config.yaml
d_mlp: 2048
norm_place: "pre"
norm_eps: 1e-05
positions: "learned"
qk_norm: false
bias: "all"
init_std_o: 0.00372
lr: 0.00497
decay_shape: "linear"
final_lr_fraction: 0.0
steps: 10247
MLP neurons of a small language model. Each row is named by its layer, matrix (up: input weights; down: output weights) and neuron, and shows model dimensions 224-319. Each number is 200 + 40 x the weight over its row's rms, rounded and kept within 0 to 999.
After each neuron's rows, "fires on" lists the tokens most often at its 100 highest values on Wikipedia text that the model never trained on; "fires before" lists the tokens most often just after its 100 highest values on Wikipedia text that the model never trained on.

L5.up1769,213,211,240,235,226,161,227,235,146,204,183,230,170,147,198,165,188,249,239,228,232,138,151,218,213,177,271,168,179,236,196,253,217,196,160,282,255,210,230,197,181,185,196,92,132,247,147,161,176,228,203,187,173,264,174,175,216,179,138,114,199,222,218,193,208,265,201,167,114,211,268,270,281,238,133,161,204,234,223,214,265,204,203,144,197,202,135,216,242,180,190,210,163,217,208,197
L5.down1769,214,285,188,168,172,159,158,108,194,138,220,160,224,204,208,221,204,86,250,180,119,191,243,237,192,249,154,228,229,174,183,239,224,254,187,132,242,217,183,214,258,169,283,310,165,189,224,267,205,199,221,210,186,220,229,209,237,199,270,174,182,179,149,223,172,203,234,168,190,204,130,122,182,169,184,236,65,258,144,227,186,199,181,184,246,173,203,162,260,197,187,201,170,151,238,178
fires on: "1", " "
fires before: "9", "1", "8", "5", "7"

L6.up1165,207,179,273,126,172,183,201,218,258,176,211,171,167,186,121,213,127,167,172,246,230,158,267,203,172,151,226,114,173,209,226,63,164,162,199,196,173,233,140,202,275,234,193,124,117,243,237,227,184,159,208,239,229,165,179,197,266,170,258,268,171,174,191,221,219,184,216,188,205,187,240,235,231,159,194,229,207,178,171,250,211,153,251,251,242,248,194,185,206,247,220,187,178,215,206,173
L6.down1165,211,248,270,184,99,255,180,185,195,190,195,226,218,175,237,232,291,248,175,273,157,228,166,271,265,232,173,245,282,183,205,249,176,142,193,190,238,216,193,183,209,221,201,202,102,182,223,189,180,214,168,213,261,248,218,166,184,217,211,196,221,191,183,217,153,203,240,176,168,240,229,203,237,237,205,160,282,194,244,163,190,260,266,134,114,235,175,204,228,149,210,204,172,191,242,198
fires on: "–", "-", "-C"
fires before: "2", "1", "9", "0", "LT"

L6.up1638,219,214,217,184,225,217,163,291,246,192,217,194,258,198,184,268,192,162,247,187,163,260,211,225,193,165,248,134,201,217,187,159,193,198,163,133,208,268,220,263,205,201,181,283,253,258,200,206,177,252,195,153,279,212,246,188,208,215,220,210,191,193,255,214,155,130,216,161,150,196,232,193,254,179,217,148,127,216,252,161,221,270,220,194,184,213,179,238,269,164,182,178,232,142,161,176
L6.down1638,166,219,216,265,104,172,239,190,234,282,223,222,146,233,212,287,144,220,176,153,217,209,193,156,249,250,219,219,227,210,234,178,203,139,270,203,182,176,170,174,235,208,222,162,211,238,240,179,237,157,242,244,200,203,157,213,175,193,180,197,234,181,179,141,221,184,146,184,245,213,164,202,283,224,203,236,214,217,225,192,164,223,187,200,286,154,214,226,160,217,160,232,201,199,240,233
fires on: " |", " in", "–", " into", ".", "0"
fires before: " ", "2", "1", " a"

L6.up1459,178,240,224,196,180,242,211,175,172,291,179,258,208,260,133,175,246,184,159,224,193,207,172,235,235,180,219,153,246,261,265,113,205,201,217,178,186,231,243,196,281,201,164,125,229,204,187,276,204,97,147,220,187,173,292,232,209,194,213,212,179,158,228,173,162,181,150,283,233,294,165,244,166,158,216,174,130,204,176,246,196,167,154,187,249,156,160,173,183,246,135,183,166,217,203,152
L6.down1459,202,159,251,134,219,210,207,207,191,234,203,230,214,177,170,265,238,256,188,170,202,199,171,166,134,230,248,207,172,151,233,231,148,179,193,176,157,185,199,235,164,209,295,209,210,228,254,213,196,234,166,159,247,143,158,225,119,190,134,241,161,278,90,206,210,210,203,206,235,202,200,131,199,231,172,150,275,227,199,204,224,225,263,190,241,286,191,233,181,227,136,230,223,145,229,188
fires on: " ", "2", "0", " (", " of", "T"
fires before: "2", "1", "0"

L6.up1263,197,212,182,276,211,344,202,259,180,155,237,157,191,185,190,167,178,194,208,184,190,255,166,201,155,283,71,162,272,186,251,210,239,214,186,188,240,230,174,202,142,221,169,224,178,194,123,192,174,225,166,182,258,193,153,235,165,217,156,210,237,169,216,154,157,209,160,228,213,241,181,177,177,243,195,191,179,217,185,180,213,159,109,167,142,140,244,181,201,283,143,267,176,212,198,194
L6.down1263,168,107,212,204,282,243,189,170,181,252,220,164,214,158,200,101,186,239,196,162,142,226,218,240,210,204,215,141,217,178,170,215,179,255,258,212,233,168,151,179,168,204,119,221,180,224,153,176,278,245,237,183,185,188,211,207,228,183,174,221,179,198,191,250,251,136,199,247,163,250,243,215,213,206,234,252,219,119,127,207,129,147,155,136,177,235,170,221,157,235,208,269,124,157,212,233
fires on: ",", " ", "1", "2"
fires before: " ", ",", "2", "1"

L5.up557,170,99,221,220,256,183,176,209,286,195,233,154,178,111,248,221,180,226,215,204,202,249,216,120,180,168,219,234,227,179,177,191,183,253,236,183,214,181,185,185,244,230,189,129,237,188,240,204,170,226,186,147,142,227,231,248,225,162,168,211,168,186,221,170,226,149,162,198,334,181,156,162,192,219,175,201,192,214,221,203,287,185,208,179,232,81,205,205,187,200,207,232,188,211,179,231
L5.down557,177,247,150,264,190,180,189,170,210,194,239,153,226,157,197,206,178,203,186,182,178,226,171,251,220,181,172,197,179,74,212,311,245,275,207,152,223,195,202,149,246,145,201,240,198,232,189,140,223,250,198,174,209,200,160,168,129,234,204,149,200,212,218,198,150,188,165,191,196,258,226,194,175,161,230,252,150,231,169,128,244,254,135,285,252,205,208,232,230,225,212,122,197,138,173,189
fires on: "1", "."
fires before: "9", "8", "0", " (", "6", "1"

L6.up263,193,241,137,138,205,195,212,225,160,153,283,204,183,207,161,156,173,217,259,214,205,222,98,175,203,187,235,181,216,176,146,177,179,215,173,198,156,172,244,227,223,223,219,224,210,200,159,228,261,179,149,148,184,155,157,191,151,249,148,219,176,210,254,141,269,186,231,138,181,241,165,170,204,176,193,150,169,235,211,112,236,184,212,227,150,186,207,218,131,303,287,172,204,222,272,236
L6.down263,228,284,260,202,211,181,168,264,204,218,209,204,230,270,240,220,185,230,284,211,281,198,223,156,267,191,217,239,167,165,180,206,233,213,213,212,180,192,240,172,205,163,164,239,173,180,184,224,179,195,190,168,204,207,144,242,298,238,208,162,205,222,213,225,198,140,192,184,97,173,227,266,192,202,256,138,224,202,228,169,225,225,280,182,234,231,177,271,189,190,272,191,188,245,158,195
fires on: " ", "2", "0", "9"
fires before: "2", "0", "1"

L5.up508,185,198,198,173,223,199,213,260,189,204,191,295,199,181,223,270,112,256,257,204,252,173,181,204,269,204,250,88,173,208,274,136,278,266,180,232,205,220,211,220,146,310,275,159,272,195,127,161,247,279,124,184,159,165,239,272,202,235,170,237,187,133,197,175,232,181,207,155,223,199,226,186,284,250,261,251,122,198,170,233,190,245,211,160,207,153,178,280,222,116,217,196,270,204,249,268
L5.down508,206,222,177,206,184,217,252,212,216,192,213,162,224,206,238,209,237,163,191,208,193,189,196,222,208,172,255,201,214,153,210,154,229,252,192,260,236,169,178,175,194,255,233,152,168,185,168,149,140,150,167,240,219,229,230,170,230,176,156,201,170,194,248,195,200,245,175,196,275,227,150,193,219,259,229,219,139,224,189,157,164,242,301,258,223,296,248,238,149,194,200,149,199,123,168,196
fires on: " ", "9", "1", "2", "0", "3"
fires before: "1", "9", "2", "4", "0", "3"

L6.up80,144,217,169,212,253,213,173,172,168,212,199,182,172,207,238,179,180,208,169,184,211,214,246,199,224,215,203,215,228,191,236,149,168,180,157,213,160,169,234,276,196,207,218,163,166,233,226,155,274,229,220,177,187,187,195,172,166,147,214,178,174,131,197,173,200,76,185,242,95,261,150,169,276,179,177,237,212,214,225,182,216,203,149,193,146,249,160,245,147,126,240,243,269,244,163,269
L6.down80,235,207,165,244,266,196,187,204,196,206,242,196,197,235,185,269,232,216,191,211,185,225,243,278,221,266,212,181,207,156,175,175,235,173,228,217,192,189,225,198,237,225,179,183,173,252,181,162,200,216,141,213,298,186,142,182,154,192,192,226,231,213,276,175,121,243,210,232,199,164,190,252,190,254,139,177,279,246,159,231,129,214,220,211,237,170,209,187,188,194,223,181,218,188,243,214
fires on: " ", "1", "2", " June", "0"
fires before: " ", "9", "2", "1", "0"

L6.up1271,189,208,201,230,193,230,219,164,176,194,227,180,233,212,153,212,120,237,132,239,194,237,275,210,103,156,136,269,162,178,204,186,250,249,174,195,160,191,239,248,212,174,207,144,256,223,226,217,220,167,239,93,255,182,270,208,167,192,216,218,214,280,241,190,173,204,230,158,263,114,171,149,196,230,99,201,166,215,216,171,189,246,189,171,280,239,210,181,197,105,236,169,218,140,225,195
L6.down1271,172,257,219,118,192,241,246,240,207,223,212,216,184,263,205,261,119,231,222,114,273,164,209,209,209,209,192,211,223,167,242,175,159,227,243,211,120,201,158,224,167,173,209,184,105,138,229,169,221,202,275,239,152,189,194,175,229,190,215,177,173,176,168,162,245,174,209,159,237,239,235,240,201,164,257,207,159,209,177,307,174,158,267,200,133,108,188,286,139,267,175,196,136,245,163,246
fires on: "0", "1", " ", "9", "2"
fires before: "0", "9", "1", "4", "8", "2"

L6.up842,165,162,203,216,220,203,226,153,155,223,158,166,198,164,199,226,216,213,211,167,203,141,124,185,208,234,248,182,241,255,240,173,185,183,221,221,142,199,205,212,161,241,226,151,136,147,144,207,238,143,178,94,191,138,214,278,246,169,215,223,153,167,218,128,181,249,182,257,226,209,238,186,252,260,221,161,163,189,188,234,159,218,185,173,175,183,242,190,278,217,243,277,222,258,201,195
L6.down842,183,253,170,202,200,222,170,183,224,178,142,207,265,244,171,237,108,218,189,166,189,228,188,233,187,167,131,242,239,105,216,223,202,240,232,248,115,121,192,219,114,163,201,178,153,161,201,135,257,206,218,126,167,192,180,218,259,218,232,225,182,187,151,321,180,173,209,158,223,211,220,109,200,170,168,244,225,193,147,220,229,248,232,200,148,335,210,159,198,164,134,258,221,150,216,251
fires on: " ", ".C", "1"
fires before: "1", "2", ".", "0"

L5.up198,255,261,207,230,204,205,195,166,90,213,154,197,190,158,202,231,228,122,208,281,156,194,161,185,149,242,179,174,198,197,179,185,162,210,280,151,289,216,169,222,187,204,217,193,154,223,215,181,150,115,153,217,219,159,173,225,197,212,217,142,211,220,281,206,119,225,159,141,156,199,208,235,244,230,171,211,135,142,192,151,195,217,168,201,165,234,226,165,183,184,210,211,153,189,189,271
L5.down198,273,129,190,179,189,159,233,244,162,204,157,198,196,133,200,240,201,229,168,257,250,273,268,232,139,186,252,179,204,197,227,200,237,233,205,249,179,185,137,222,260,213,218,173,192,157,219,210,171,127,213,186,173,269,195,238,223,225,202,171,196,253,167,151,273,177,164,190,138,217,230,148,244,109,224,173,171,192,211,153,193,174,171,213,127,204,240,237,148,211,149,212,223,158,239,231
fires on: "4", "2", "5", "9", " −", "6"
fires before: " |", "2", " |\n", "5", "4", "1"

L6.up1315,255,132,252,190,216,215,234,226,182,208,151,248,237,200,257,231,257,167,236,163,186,220,175,200,213,224,160,219,182,216,123,175,227,230,270,225,185,195,213,208,147,186,246,122,195,201,206,221,247,191,152,185,227,218,235,177,165,166,223,228,177,148,226,266,283,174,225,231,240,159,266,225,148,275,286,168,266,182,243,230,217,198,225,236,140,205,234,227,251,173,212,254,189,193,172,208
L6.down1315,284,162,261,228,216,247,211,227,219,198,201,252,181,143,175,156,202,130,217,169,173,223,236,164,182,209,169,233,162,178,124,168,205,232,142,139,192,217,203,223,205,144,282,208,195,188,215,253,192,151,229,144,287,124,157,212,203,198,149,151,216,129,233,165,201,225,175,168,183,168,241,170,237,253,157,182,211,181,237,205,189,183,209,219,133,184,216,231,142,180,163,210,206,171,240,286
fires on: "2"
fires before: "0"

L6.up556,244,255,153,278,252,269,256,206,266,186,171,225,179,202,214,235,145,195,269,81,206,186,250,92,154,152,216,239,195,206,203,198,180,189,220,233,151,274,180,144,110,200,246,177,203,209,174,228,176,237,205,127,176,216,181,203,254,137,194,141,241,259,253,188,178,190,195,219,205,142,232,221,163,241,187,247,221,186,255,229,215,191,151,217,159,244,230,168,175,145,155,193,204,210,213,225
L6.down556,191,203,253,225,238,183,178,227,235,197,253,225,238,286,228,168,201,157,161,223,146,223,192,156,153,227,188,200,162,201,150,145,153,257,186,175,154,277,207,201,201,149,198,206,185,202,218,217,206,217,246,155,193,174,159,215,225,227,194,279,190,140,218,182,232,183,190,228,209,213,222,216,198,233,262,208,150,146,224,210,164,163,239,198,233,244,202,198,163,176,182,228,214,208,236,205
fires on: "2"
fires before: "0"